Weights of a small GPT-style language model, trained from scratch on English Wikipedia.
Architecture: RMSNorm before each block, rotary positions, no biases in attention or MLP, tied embeddings.
Training: a variant of Adam for these matrices, 134M tokens, 8149 steps.
MLP neurons of a small language model. Each row is named by its layer, matrix (gate and up: input weights) and neuron, and shows model dimensions 16-143. Each number is 500 + 50 x the weight over its row's rms, rounded and kept within 0 to 999. Numbers have three digits each. A neuron's up and down rows have the sign that makes its largest values positive.
A block is one neuron, or neurons of one layer that tend to fire together. After each block is what it responds to, as a language model described it from the Wikipedia text at the highest values.

L2.gate45:434521530462428439546500513501491525407504466439452624599555588515536490515553572491486503537407539513517570530495541477510441414469480470471493450418467492502470513506417450586454443463479523593440483496547468504513548465531524541465477445426553422558463495571530465446527463468490497509522528502485575503609521427443543475452473462545497530545644571543384586536471415492527536547507
L2.up45:521543521446483487511403541566522552555469478517371513507525431416445483429534598453484464511440491523540544632554529468429574463540460431509586435543437548640424478496519532558495479521479453534429536484471591594490477506461494434557488426465573445464470578555427408498519470537563505571506481512501451507553525462542526526479524534426499454451480511435492476466484450497560535549465
L2.gate84:517565491511486499498534536465513459465429589414506507509537550413417462495465524508461584544533572485487508471488494567429401495440527485586549541541550437526446511457539394458449543527453470580455472425471580405471447399490531470521481564535551402428536553501501442518469481554473490519530482511473516514579526496452463541481450446563599472565568514548535499484542407519511505537443
L2.up84:543442487494488530591501548478513529527510404489496546464493481415494491524530478531506461523440482621436438460478588570458488447507519465503483611455436555504475504453475431502468451571411454589517599517477576445549491552476566502527346462412470520482420492534468590533455497608511516578625465478440433511533603467552525461469462477528437482501512454522528590468516547506414426420400
L2.gate116:495521502515445428491528527517472413550439534539438539538549474528525474547508574447513540604517570507508446563470485525398439522522578517569548512438450482504439571551383545423491485400381538529466537467515520484521506518478597479540450498415506473495516446503469518561595491560500490567448498570466559518451499597553437477494447505508465483500563574584511516572531475447452524524436
L2.up116:573594565491431442447508524528538539563505484474452572516493418476585512443418522447482506549512567501543506532460476453470561522488566491585498486468489464581504508454535454456490531438358561500394571471533577410500451537509542453603481405440576539450487482497510460473575510604527431510467528593548473576483460545424440423561496526468495522469510520533538519475462474416484511486526
L2.gate138:501484502467450479484597422416524498541479510462492528513497504423564456566535553499469447572459454478572535520519398542499424561550471536499513449366530521578486471491392551553567487425400554543430495553526495453566579523491572570530483512565439470581450463496437546518507458419417502476454434590479590619465446645445533484535526530630506482498468517587473550524490456529406475491418
L2.up138:415524517486424472497519486372523605572500490436463562456494371396541472435445490505430467526510496468581435459522458553472476552519485525492567514440522512649488512534534566448546551476461552454508501537419470409537557573461485550539466444582559456546464525467499462527513488469432464479406493598512560546436465536485621428562523525596522484498400524606422543506518421528486457531450
L2.gate238:499476471449474464373525495572453499566503451404526565576544522459646495559466556571501398399461411532569487532488410542509398427483515437472511483482523506515632424513441506540567447516454479574490541588508413482557524557515525457494574549412481487498506506476539501469387499456459407465488423514548477523467415467539465471582490517535460462533488452515484446453458434453436532503465
L2.up238:459508494488534514431473578525393536495444508469452605594554402509543434626472525557427546505460445534581462425511471498586504529481610503481519437534486534549586543476547562560543455484450409526398514507532481429479475515513577630491522553490482384455477582521575480521551533468512460522502429581511621559511539503473378540549523413556525490475529462575435489453540479526429512445515
L2.gate394:533444604454575492522561556494507535462539469552520472567518566538541402504508501466484532478378543457611521484563487493473477450430538500514547563525503521564410553429391559518446517472432464480631430540506455517499481370510496517511430464432507482411487503506430583561425522512538558443444483557506438527547527481444530610513504515557509522502574476548496538481529593512510537474445
L2.up394:459531537547507478590679474537411581502531529583561567491460493502459510457468567534484413602475562520475387507444454482467461463551482511580545554517473474531427458433489491433482505544481538493495498425543503589464454406557528470477464614583525474457532514596550494480540436587495541528483533482483452535522481528485500539511451523511553558508520483521550499466609509546475572565461
L2.gate432:380547539446516466541542543581451507455456501547491471496557548519493538485572467457518566564545480466432500499446551518555514533453655537563439491508534423600484599462457513477462453553483581524476613513454554472447479514481564458487475532495535475517458534478411499397546502457461605503481548476457528489516526517496438543566477438514542493498528554546559503642404572472423475580407
L2.up432:462534586548478422418512483487419534489452488468472656507463497557489504558616563525502530502572501485448498460547557491485462461588489446518444433606466492517564486448523532436535480513468521551438524500497593442504583539534518516566541404495542548521393493510443447475536504526505495470417478617649443469578515488531537517521420482434479530553492589523477472425447508469429560564558
L2.gate508:477509507455531473460522462513465550486431592520471544641511428479413465569514564548449482602408544529446473476430427503561364515519565479513516578505523515500387597496481461399561535519534545533482478519492469563490546447513552550431575475507491458507570402517451496611447511518520496539489518515505586569489514498462439596476489476521563538485634527451534596522545536504417491454439
L2.up508:450541549540554472419446536458440614560483602487492501604427416474466491481431521548511498489525503619536550550516500555500433496493456454509510536520401470527432467486601525441598525497485477454459407478432587519565483581485476507457602466482579544464543569506483513539542532530510490502446499555459504540528507598499423547498435551501509559485512450454539616466460556503474515519486
Description: Final subword pieces that complete split acronyms or all-caps words (ESA, MEAC, AOR, CHORUS) and last words of organization and award names (Association, Award, USA).

L7.gate331:499494490529490468545453508419512521547488490512375567506497432497516439509482579400462557589434525525557551621500430481468558483527475475418572440412469467503502475511513552448518532451541489451490517598542584554535497517531499459519493531461541455526592481477457493511669451446541464559532501436426554531354472558553435508444488535509560535566597512556516460486527498473499497550498
L7.up331:500463587484490461490478431440506526567516565520388508515524494498478541460393477422416535476497559504526478540596460385492500498524579546447535519453594522490424473472640482461408516423500498450504455583443564523462521566506494383519465448476579529441468513484448466465598505466525470512485485510467492470392436511546426443513498587552581498560511546547453469529510518487566492557522
Description: Three-letter nationality codes before athlete names in pipe-delimited sports results tables, such as CAN, GER, AUS, ITA; weaker on other table cells and name fragments.

L6.gate0:464504449440423568578509473526511491467467475420508492500525561538491501542542570525540462464475520483505513501397446428552551505608519516407476526484483467417499550566412502576537419463469516458508473467442495401545543505507487626468537563447429510488435437508443556541388514451521473489487495470622511487417436551497474625448480470501537525579540542484450419408440605522426412515418
L6.up0:494525442505531421563552543510483569474501474509589480501507430433565491552481570488567588584514481499441534437473410498462519656499623493440499545550542522571508606532498543498548455541516544520563538505476494492443522467554493528551490538356484401524464496535462527578447434500493592563494384453521504549459548510497575524458432479479440469479491562464574444461592503484477441504457
L6.gate101:513488522549487430505523507459454530547497571512359549588514599527717490622495586493516488585477559495519377482447429507561524520450513472438526540419506465479435478443403463510572503428401454439488449527495549569500524545507476481545524499487538500398459476553462573459478557478514518540461450539534478529459484563558468484559505516502508556456486490544478514559501501545442509563530
L6.up101:361524542498551439498502532479514578462479438534446618474485450497489529464463556512523475571397509424553490578467537497580480486543464380496586506472555437425424466466492557469530557554544525456502395537538476511508610454503534591528395533425531519438451445507480528463573475408480504509528516502496478523529534483522556493479490553526516548591532536531502495502528443523459545553476
L6.gate178:427510536541483414542469449511529535436418501531409425497586534483518486520583538484431454503427531502484499484469461496486577446461418505533549485427435465508469463525442506511603454478505547491434482496519489551560521546427573557505468504592457541556544459486448516534489412522491457482477550424492573539546437516566523469451494494543484478542514452583471544511516524529403521600441
L6.up178:479528593601508489388490409456565530531533516518433490504499504419475544475533499573548428480427606573467532530461561451460472450509546459529475547487468525512454480513413558518390566605516446608467399548457494428544641433459510522546424412509470462508551576585431430493460548495569464510459558500473558487510502509552383502501563442524512473515518470579544445474535496486477533491474
L6.gate220:410523483508472583485519506555557478545410503567467577508474477453465528516525584491543504559586579551459436570426554509442499440562440494523525422422537465493502583490512379616510493466499456551384469489518548509510471395511573485550530555489487537493474506499385523521497577556450483471483401465531558514487479411510393547509465489543573572583529507486438416565488533508530539557503
L6.up220:387510535542476508390542528591489473530436505541494539499484554461390532465473532505476487553472567539451491398529523456480544444500365521567486467585482471583465565540474442489484454547562524447394458379534494433481463491503546443555520442577491500494454470439487515489474582488509460427499422556565588530526541416434468462437509522447535509540491444478441531539471559592532626495539
L6.gate347:452386498566452431478478455488600440566487496650500553495477561422562455599432603542530419522508517476439533615494449433531445488564463503468501514477434517466423489533437503521467431523476477502519505555589489445537540575506541500518487536465469463562443488497532516549434573463512581566407541590568543496445502476493446511446545512500468557471475487552501444472468473517510514446555
L6.up347:548399499505405424431565544431532384475505523553546507586522440451495494503427537427400499468454504565435532560497549389575502574442433461469518499495437594531428474444500561512461441576535476452530490502369482517498477531432417508568564491584454507485417508435413460492494575484482501507409445453541554482464594445510572500513505571533447523521485561485370554457464460601511506503503
L6.gate354:468568519502497513488446507454450438503484463555471507526569547483418502552446553545469471593467438556450552553442453427501508566552487598448519520432502420478444559456443523513488474590484555561456415522498504375522516384529529545517438551476358505521546430496487494537518490445489567514419476517554549562411572535466507460341499466485535478539515486548525401502419476483484495544561
L6.up354:423512509524597461457499523450529532574437500560484579536593520532441545476395531447444496519492506589515440467397492448511420556480461465419587502516500431483445599557555427407497482472553478523458497492521568497540411443513461483475579510456424475524538470415551517544546560482523531438577432467499506454563461554473498547531536470445454521476533502540541536524535497557479498507476
L6.gate373:447469532529536473568466384522486424441470456527418538521486420500444525552502494556492374567480521468507526491497545494578559534434440586502522464536588509544505491576452504534551528523487486466458518531468503506492523444423513558487473511438463533532368424414555499540469470446455459463450530486532550461503456545467493490457470512591493551530540370495583489544520563504501502542458
L6.up373:517495476467594473476479488528539493462517506484386410538455536514487569442425533438451543476447481554489545533495590466565559501490457578510573478514480486533585414533548526482488589435539544533524490460518455471538481489495489524519438478460472406471420398463465505427421462445502565476424416491530583486569463525492604522428507484549597504459582405526642489521528399508575544635462
L6.gate491:440532538517520464478452509564525474522533597527522501476465441422556427502574573457570471605498529629567513507529517415448483536498498473474493512506507558501491451434488567521503454442495560525547480453495504404506424570508542481516501561455541412446468458506488560618483547493512514510459471507469499525429598554525491460539461543425534434467494525597565494478588523572407492525596
L6.up491:440512452516496530475509450506533439474542564508513593546477560559534535491503591550476479510473501538492464499474431428476493426392474462437564402528452424550543432440534508478464485489522564420553557531587574514567525428497445510460546498551463460408462556446448448481494481520350471373542447437449457512451477526437474540491499512491491466557461560405460598496540476551446567575443
Description: Three-letter country codes such as USA, GBR or CAN placed before player names in sports result tables, with weaker firing on scattered mid-word fragments.

L7.gate151:470463607492523532511537483551487492469529492462507471516460602530533479490545478422507412580470466435473508562427606504419481588566534450554529485482594489641434584569519524515516471496523664473609529497455514543420443590553512546469440490441527438492432466533457445493507504525477516524558522586460501478532502500519462518490500517557472489407558519529448512501429540514451469496511
L7.up151:516497566449383483539463441555452523381506462481480503521543539418567519531537472498459481499495512524532501492364485510503668553436544513597553487538518466568450609442486395597499477494459535550567522503436475465419449491482511534512568431486525532546527549412436511494434506475560477638621453509532503457549522460436578469493428418532503507490471478506500571466427469453517533437572
Description: Tokens that come right before a figure, mainly currency signs ($, £) before amounts and month names before dates, sometimes degree signs, ft units, or mid-word fragments.

L6.gate37:572494503499526446496496465473571477519539516560486436487489577527582420530464520500481524563547444528504576496496508483540542550572462519605466536408475421529495480443392455585468541568396546509582475497492487426498603508605470623480504568463508546407468463549505470488499490497460501501574560527513559558515647490518482494409401474511514536532514453433421589518404502474503457481523
L6.up37:478634509527576551571508480580419524534469393536551508556502564494584447524383464535462501496546526499485465484532491415491382557519539448550470556513513531610472585466495523464455525512480409526415498415486396466499484553475559479494490533452490546478476396478495553547420460582462524536457529589519596619529505484519459474557472475510522505487561463492456545544618528494480457487517
L6.gate89:515530517469538527637491473454459527517486464472575501515415557551495510483486538473663495572479469456434429487414460501512512471515527633406575439419535466563504540492482465484521513509521478421445617591511573480437541524426612572393413423497527494508485469528450500568486534473488534484607464586547462498484516554476507568434522403508551568530531481540440429513502514499433537488528
L6.up89:551545429450446470446513479464563578480448481556496544490447536454513478467507589575480451500457484432469448531479609541555529453534586530534625531531477522445451447510534513510408516431554499623545555526500574468490440490466475419510536470492511493479460544632441503576475456533512559521579530528532446543511526592556514514483515528542472549533387562463577487565491439417485426456516
L6.gate106:484551559455388461489516501590469607499512387560463484613433472488474501556508533487473466492538481458481552475546486487502457482495533480495472531475611569544501513460497451499423584496462611524401534480435574547544574555497504527596451519452423492608548424599484438490541510543543534554547435593409529526480614545493490558580506499564571491555547569510540546539493446428484565574459
L6.up106:487415459529442462536520528458609438427441504535528505523507535493617476610519525463464451483526605460512520540472439515479492445460474507444521569418498504494472490538407502481386450437396545411475560468515535512446550559491536518503557493572452466502425609496448583586438480546498468565488503473532439496480630548470502478550566509471454467434515542504520494445549511635501465559492
L6.gate221:404418581482465517467522481472551495518464490472503467468522520470503525459544635394485489575510395485501470448435462432476502534511399501423554545500460551426450558409448488547581463426531471462533457481506412527584421466507510488543493465485498529568510502487441462498536411629535423564457385492457549543523523491469452484483471531445511533483437508527577520511463454472535591578450
L6.up221:403560414519584549502468515481517495492522454543362463430503558450575545460439462477432496476481521505584451527494427541481437518507461516388518594505498521459483512540507538559510488586473499434461471567450442511487415475452518522624470475516475487474487528576520486485490529484579403509499390557479487427542538402526448495520506514464500568446433495584409504488568573487539442422443
L6.gate270:446483443471488479502544395436525432506518468494566515579556518459452499414544528545463505482538427436532519481453495542409525552527503455520515547561497529459422386479537576452536466440578529486491565556417555621468513581454499437516511388595495397507477514504457504525531544519559529592610482590416492402529479422464443454544467518523465498468523509507481461468491550589498492560559
L6.up270:409518502519475457568549434481467482456509482483503548441590517464500450492494490527531433460503551446444533559374479530503447556427497417567557503491480496446341483577476475496570441499458549588498446546448497486540508536488510514509485412493601546515485512472405500536437451526553470568469462542439426458545481497488528614485491564561499561525491485496415461338471498468485530435437
L6.gate271:487423505530481483543483423557455428495519389571463449467593565453504494586667490567466492562481453511438432518509429458533510566472462488525527496498517517445529430321440398542511549560532519497503439447469506505485427532576473484475585547546516491463508544508514478546453531492466547456479591464505516498563537463556592502525554396560470473451573573434490474571506543543490445502441
L6.up271:546564446487537433530493553445583551517516530528417469475484517537516523461532441560520562590555464573483521485565552509463394503471514429434522583524443453495483482456538456420571599415486503498523555513555453386507442511516433528454447525592507494368496473599449543591507485551562508470505523565468580413510498445493492529504482503558452481545546615487520466554464461564575436492593
L6.gate418:516552562497541536526532425497550551505487485464480530410443512489461490491511504439574523547485450399580451515473539511467478604544490474434476467452590536480458574512441464498367522437463520396487480477587477526503479551528598500463521560533532543528559477478461519504470394542552461492566448571499438559542558437450387508486467484593544482467608470482519529493499498429497413487635
L6.up418:577526533570491562519462457522560544496491468527433482460463511522503559432450543523519531511568494543500484537509549561468490464476540446405489507482579531496583476503595626467418576476553559527402479395480515429525470589577429477482516517474539516437506482454544614524485474490602471538514542425466412524475462504397452457448464463526532444430550481577491520577445487456494480470550
L6.gate440:490591480461537480478532374545524503465489432568404539450475523498518427581497526522481510573548445475485498533454480618516469409477524460462565518458456501467431500451417470437394528528445483445558483622564485472562554564528468481475489475439495415480464561457406565501444566468517534539562421466481550493564556436518525434538480509599576582490513594499527594479475547458476490522505
L6.up440:474541549519442509572482431537471491494462468439431507493529402413551509515485521487447488521511557506456534501499436413388408499468463510443478570495601480511417495471466514509447529437513496551440498467462493519333535526405586460531389477406518524522508480560560420527465399524518499556582449512522554441552480406459508394527546425485553505488382486529465556528477533486476538496551
Description: Hyphens joining compound words (runners-up, B-spline, Nouvelle-Aquitaine), currency signs before amounts ($, £), and quantity words like one, half, any.

L2.gate114:567430481559573485520476519571487345574457500439561424474432539505468433579543547472641512553444473532502492475520424485503552482477505428507528574469438532460461542606503530556534454522525480517439561505506580455495400530500496366511535381584460521500487517484466510467492551432467411597475530470452510528500519609497457553538468492473432508538454499541466439449596492490552485508397
L2.up114:457434418457508477462562601547549510473404495475488433449510625496530595471514542456481469405445491501523524490454551503516549456560544556487559595354497509591431495506373508473455449509439465455414487504484542503504442600388523443539545474532527510519494529562455512537453430438412539554496484479413517465430423481510533548492484481486454456485541543486482456507516570453504480470483
L2.gate166:482523490613424605525594504503499476435542459586475516551484521505540437551440517420488507475584445519498563592454456566538459518496613490498528502382525441477471450531455551497474488484512489456458485490483499572548443495457578584550474594518446408479455465459542612526489525589554449461595567522518500549494548498483483486397410468459571453457493463492434571547497506516582461469552
L2.up166:467511520506481472521475507494479504470388528502501408485504520493478529489497546571484383502519449540691605554441475617447489519410523471487482500448435516473500471551467484432565419439530428486495439462421495550476488511423563457472526496557493531506569504496480470494537630507446502577424445546501476459438587479470406585478465490568492566468412534442499435482589559536486451496442
L2.gate253:473489414489409490497489531448564463532470534435528486482505422462517442539497523440548454419573445553493454489491555529477505560501533496512584548469447458562549524408527473522539495449552503468514435481533460586574565470414525604412559505465496346657491484475487440544527552500467550545480416498445519562452500597523461574517380514482506512472464458467459540456504496503599555565512
L2.up253:544561498496550463491480521474593540473485482359600520572500538525535567528358507516521550534546542552502525516550426492422507523490537421496467516491427468526585487551516555478504401530572437447585538472502566556415475515501533555516466539529476439502487445634493432475445446505519474465475517592543511509572468519499430499481494483556533553539473475598481471484538508541532450562517
L2.gate267:545440506414538433458572476522547529440600403509597500513455479547458466566520381515523500497479400548485492501452451508578500487481471481493502451503582460469461459438430541548435455584522485519496475468519531514530446434536512511450467448473488498592496523516378534592510490451446536605503482509523470468378467548500510614489453535605514579593517446461505502534517520491408471524562
L2.up267:588569541487539508534489528492477443591514441434493471410399478456565491546428491561476430513473583569420535499510496562479569487482442548388476505552458432569484451580516443462547536462456476458516521429467532473450582413463485474415481472521557506540441483562482486535592530505539446429423490522493530450495484569563500569458485472599442525534365511517530425523467587525546446425540
L2.gate333:479433510438525545408423543481545484588433482490508436451436566416504454481540508471557420536468507495484391521444504526561525532460575578419554545512537515471481479551480549415453483485446463498494433579550488473478568449485566518466475497485442525588520469476557478456493548498431435527446600504508465466480520563603500558550472489500463566513516476561561445451570536398519431507505
L2.up333:516475493513646511403498542512487512601532512575468579516456451485504474460523525458464430498509513515532531487477495493488435530594522505499453530559553479527424439498521546430446553483502559493496445381480518470555526534475407386578483506500492494496472506498527483551516447522597409511474431539505398602606496559536512529507510550436452455528467522520553582449483583474555541402552
L2.gate335:473407476533541495449443497502490478475548456516552445542410574545565504509483465448596525534488484601497375574438486460494591545508508498487535529517447475568491496524494509560490437577545500447501537564497505598490512461466504530499463435523567481507514479475401495499496448514549507441538537484579500523463538488580540565471456588454488433468533445357534474522571469520482583508427
L2.up335:534473562358380514551591493587503512502505557485487447536434518513471507550477478530493459571604482457498510474537469537509515541466564483417467530462503542461495535500468501466455489550441463507506526584468565455494452528379512478543498471531514527510494541491484530452462512520522464526459533385498374453400473524523567613351577479427493581463457490540519504477551519537525541517612
L2.gate358:443484447494475505393439586566536441539455573487532609604549489466515526520528517545527519498504543439521486494556474561549512541533533537407515466511481503490491456556420483544530450507500489569466544409524435474482476487460495532464491556508483429652572521405497489471501536384538544477529540557395456506449490506541498556480458445545547446552485594482489407477535502535509470436488
L2.up358:496550521450465563505532612436536463511477530540474559441496505533434509503504527495438477472522504580513565528549560475434584483525536362563576551521478429459454512573496444417397417464547438495523409416502580418474468491384462456491425445466542425502543410522533476504408426460505479504537586545472450442452467573552448560489467449534477524490519486550465496556510435537594533519459
L2.gate418:546473490479449460503472547493508528446566508529493472467460546506435439561449467555613511526455470507450433570567424604502471450483472631412458471505475564471445595425496479530505543530478541539417543573543478512449487474521490498480411602483459559536550508455431562487398450486379462481451488553489545524456521528468476593470464440454526575509520437431555516537511519453480563431526
L2.up418:554439593463558545518531539539505493580532444483502467434451420445557462497613488605522412481533520480427450616473531460566543550501506444539475516523417485462467455476493426476582453509497546480518478547426532476580532592459438510452498556464596416494577492555481509487482532489483536455463508514499455573415462532535492546446507450472422505490567509523416428498562472548466623432512
Description: Field names in dash-prefixed infobox or taxobox lists, such as Species, Language, Number, and table labels like Batting average and Bronze medal.

L6.gate18:523492638508483462589515462552496498547500484525569494559460512535553445609438553535582549545448407458495538527457501529428539420489420502442536505527448495531465502533407546528503478487399528513519489476578445575457443536556540512401442544447524571469484473432549500483484527452541418482485541584487531630486508474641470518533512446523486398496509451519417504386473493474480492576501
L6.up18:531549517487466441590455544561507474503510484546494501491557448495561540495538474486465538442458436440411461426483455503553520420477485459496451460554535499411502481519493467482583532489491534474515537481465392506489542501500491424485451502524570524541481539476523500548547551523573551580534479489397520496544462432502456556556443469534507513442427504538489532451552498430560421579402
L6.gate33:517487582487417451403481435498465514521479550609478567525575556490428425429549605548499540516465471581484373530509399514468494426397508446471523446427519505483518510579453508471542520554462473420432452521470444572486568450596586495465496567538474579532553567600522480524567529464453491545520543397449487508475491563567519479453504396517446520561511543420532516461519519510605520509477
L6.up33:499464492585411487555501429493447479546574606472478508499513417556462496510501494565516532482571457600534483488555542411376493501500507446416445536564468498437599581528450572534480484494543426454470425532552527486445484498417486478486543493504529453493474551496422544392554474406453481513472530490513436403580563495465566453512467469500599488518560496547464439470521518569463476472507
L6.gate60:530414558565448384583502549529462472556462458491414545474598493441497504484575570478486539452422545551658507452440496587484493431452407475441491573505497526457478416484472440504489537427463464515453500500537468456498546499436517512468511435436477510475535483460443502577568523433427567541529634490501543518506561517549485485466509489588488514510549439446557574443492518437402444566555
L6.up60:506433522472412517426476478472500442411352467543376497569379560406516428562554582484494441546528429520538513436503467474481513428582569509526558478511525446414436502540431496532393534530541464474505398460423515449468518530543539455545498480437495479414576548454507509508471517455535499442455550478467534496430480421538401571475506557436460502536563529506463534390547561465504527481579
L6.gate314:550463481532423608428479551541445429494593445432496532535417441472487580494540553508539464527444501540428514513448476461429581483467424425500533500505503456570548428563428474438549630470441479595519493501432519578491517545451512459548500481532571543504617449490458554552561505464493475528548556585476469521543552445561553469455457456538556516602566501521439493527433530529570487536472
L6.up314:529588448562459444449523521495537453463485448624522514458483527537485499448466497433547491443525532516498518562425447561500538454461504527437445470504461584560526490600537486485408506510523473531459530395403559539524588530552488490537517598479517528461455487540480438457491406558532441484441571560599488471493548518518502426462470460612591573543590424565466520463434448535578501563499
L6.gate342:531495520533533445538475424570469359432554450532531462454423474462582476542566498484650469565493461515490500552389473553506426509535529479397438484430485437485560513487463439507510455500440502549462421494585498556471618545482560494394514485460484525511528319572499506484525413473467574508506491580493492534537510468546491506531429455488514461514571534500523500492541582464505508503527
L6.up342:587620425476513480485521438480465349441466509500527457465426488441538484453481504487519564459520522526521543462480456493573519513535460530451440511494451429488588465415507455468521487427515440529489427513500537483420503532456456497466586392486521502556509456576520575441568459484485486408593527463480484448462461417497467525521492476445548421453446526542446582508454528600534492579506
L6.gate366:515449489512520427441531436489510427502475415541498497468552471451484412540581562536543453509535569509545466531433457549529454534584443548508542560402580534467425473503435562439580423458527491459414410484416515460542498507492475510504514474499526592633403388485466465505460513521496539504498505620452506480545494504568458549584508527461476535497471533503453399541593484498412494430458
L6.up366:448570502531457382615494512464553453401545493491408437522531580532522420470469487517569461481510506513541467478531410535499520504489499475476545523479533518519536518487534554575503512527593411528533485477526511490481450513567571536468484514510450543438387552505496554473502445382470509456544490531591464464554564607581440474477395546495498505456487411585599488550448448447426474516422
L6.gate392:554491502504469417561500457517513476510543515411466497633538598560483480534566489511610467471518506497459479543448476556443518456531445453477498518472542562412461526579451590483563512488546452422452475526466400451430514571521538432408449429558453423481552356442540572541395503515479503513465556536531535633483481402562443482453522474475536500468502470403490417500522516461493464435490
L6.up392:539536536512452440485527421578460549447530417577625431470577477499503580488490387549525604475492394533442464457458436448561578462557535502496419568450624627487436441490532519553496517423467501483471508527490521450515483490462466405459561461510576477529478462440499494528433532441465468448553457457449471470492497439534542488554528566553504582542482587481538452510496490538481355542508
L6.gate456:564448511518522429580566414494439468501584395506499492516431490535517541582562472564504551513445434398598577500442433491518462505497474456510452463452466491480496557548443522481553485598448437531492422495485463512591503503571588516481516554550507605473436507486513560543446459527477559542503538616463454503448489427510451490501473540466417522591478460456506443432574495454464447450546
L6.up456:511578437497575429515439385444461392508444535459485495514536583580446503507460439503544485448440463522496541524452528485452516558471591569569486511434494631454577372549571515474572550482579511433451542494418541493562453581521530430561519453529473449440442554597469490564493509509469516536426634569439494512509499416486424488536538529438512540490546586531517481460504556613591450455484
Description: First word of a field label after a dash or pipe in infoboxes and tables, e.g. Area code, Postal code, Time zone, Conservation status; weaker on mid-word pieces.

L2.gate11:529474509445525557487535520537476560426511444438477389539508578473480574564560444448495562525531484492467482483492543510511521541473589592540510570482469518508460495469538473587452528483422506464451551469518511454434510472518513560561493592517487436533442560571431480404510558496504609437551567507356526591452475472526471531476526515581524526496515425592480552370487447494426433483513
L2.up11:518571399459534554572487488445499554396571481505528541559570521473457501550522465530502516610528494574516477501511488548574566439459539537535583529489388434566409472493508456485510580534558533548507488550481521571504527504532448571519547466581521446442521576462426507529528505511509588496576428469498575520591389462505495515475557532463522581488547481485498556496359454465420425489601
L2.gate162:585499496558492445569504522464452403450504513539468521493555501589604472584510528517461514611529449449538497542487471503455399458506508503550447527517573502358483511603454599563507452449486519543461516427547530474395450578513586441495459456516455462477472563432489534489510462491437493447447487590545477555465598424418414467557491504480430430398484575493516486572538437569472478492423
L2.up162:508473482571546486457477473462542589437495500550504612588506527588458494544443525516499522473561533491402497485460504435502443424530516570487601550483559421480525453466499562483428511602523533469460446519559408478415505439506502549516529495429512459431491498499466468494494478490511468494444501541453505461506551461549641481490570519411540487503620556535515529473442531524452526451532
L2.gate228:508498573466432512467561464591500522429518383515516518559598498533497488435495494453513499552450478506491480481535461548487603426450593557406486573498465542418431506461539614508469558516535424585519506463454464518577486518539420461428484505595547540468502496494442515538509523583486488514545523432494415489550513547534524471528534464484582498557534508455368538530427538470528545409493
L2.up228:605445530421540501438504446520524498489501561482569334590462578460498540501547507441491547622471515500424496444473545500513573540528564554558491477459511433539608504483488455451557533563536474522515516526557509491479593471548500472448536541421483516475462496590516453463378551494558556445508590496470444487416552416544570533598498598474505523490448488505471533440515560545507551443355
L2.gate245:555404534564541444561459476413475528472602609474432555557481582504487531542598498444448428503484490557476500497505424538606421442444532578468492495458622556482437462458521588538476551497512603471422516497541520530496479497565509482528488472492439558524622455436452540567442560460493493560456591583486494556489506483504421490582581566498487445497512479472519562436457558537410521546417
L2.up245:498536432537487489550542491495541429476487615550464552552482622508495524456511496469440551541470580538435512475490471539545512463561481571517506478513577493449395489482450447471533527409488526508445474495477604538495461526568454445564480533569453554466568446483362481549434551514491505520478543511475511606568473515490568565466553515477474396542534607494485633444497458576464517489518
L2.gate257:553563545479602504526428473491455477508435545603591469565561525521529557474455569424446585597438419647433463450514536505465536475478476503453410518445539594472506596558508511566440627470421532482516505528466498524568545476503484553465403515463516486499540472544541545530451412560572568525418577460476509573517538477514564473529521495544616447466572521444454536463388421520458510609535
L2.up257:489508479444533510588531454474556567637496508489536465439498463522526507492437487409495397482530486461510429466513517498506535510598410478473408447480474520515549501529490529528492421521552501442540538520475546520597543494524531507525578478484522404551467508519448568543569553549459502478589456458572592581407494533456473528422485533458481458550503532543417613437411504535587426562505
L2.gate278:482458511447488581446471470429560500420538544512549471560546514562497394558492554496571541550539518472474449555512540488509489478590502534585421569471502547492549522479441488456488586536436430551435450537617479510438523448474488437463603530507402482461459507504499622589412497567560468508435519550520562473531469576439470478515549379506450470542511470428513619504539555567508361495390
L2.up278:477516522462504450526435434471519517518425491449574444528559507487401406578577444511458463527523491459515492559511468538453502406443497496534549488524505438448533437487533425510478540526459452442511474481471532577522518426500456418581510586586499482481497574466484479552504403432518468519507467447398478465468556477508453477503572494558617512480556543506481524521422560554521414494479
L2.gate402:452506498556536453550484428577491469520592432487485455508537553487573388493524497480444549519389476415484539500474492544558525500516491534455487606540490458447456511426530450465424528534488477519467502574558514474519489461579495562530515538545529540548477511507520487542561510577562483575598517494643459571547550495545568404536489530546484547439604428463535499541422511470458556472495
L2.up402:558525464465513524487578538465600462428535496446563456539533574557490466474483501462495571597519541498449530471453562563515468495484422522401434499478578414409560506471483541548532496542502515437455503502494617523443551460579489514537527469548495615521350418567522536466522580491617453394487504449444463532538533505464529416564498497537469528440455496559562486395455491509473575548492
L2.gate453:498455448529475444442417463561479488504481534494530483500459519555494488451503490482527414548487531592551474458496488502627528544533568504516322433491465456509575494587530507486498534513510523477514532536542541523507384567458484459492546540486440489448452472453466459525534532524552513502471536506504460546512531594565472483435406544498526502483548530542475577542400572541464398532434
L2.up453:509498453539456483578462448586507530538490546567385541533438488563554462591568461461504519440515521437473546500546440527436437573494468530480474423435589516489460454495530576514537486517499577532544443549593535527513467509461486482527584542381496596515449482479529497466468502552493422503544483542494499514435522513578492524520516581434475515510610470510571618564339475505436554533564
Description: Hyphen tokens joining parts of compound words and codes, e.g. runner-up, co-director, Al-Hilal, 1-1 scores; also word-internal pieces like un- and bar-it-one.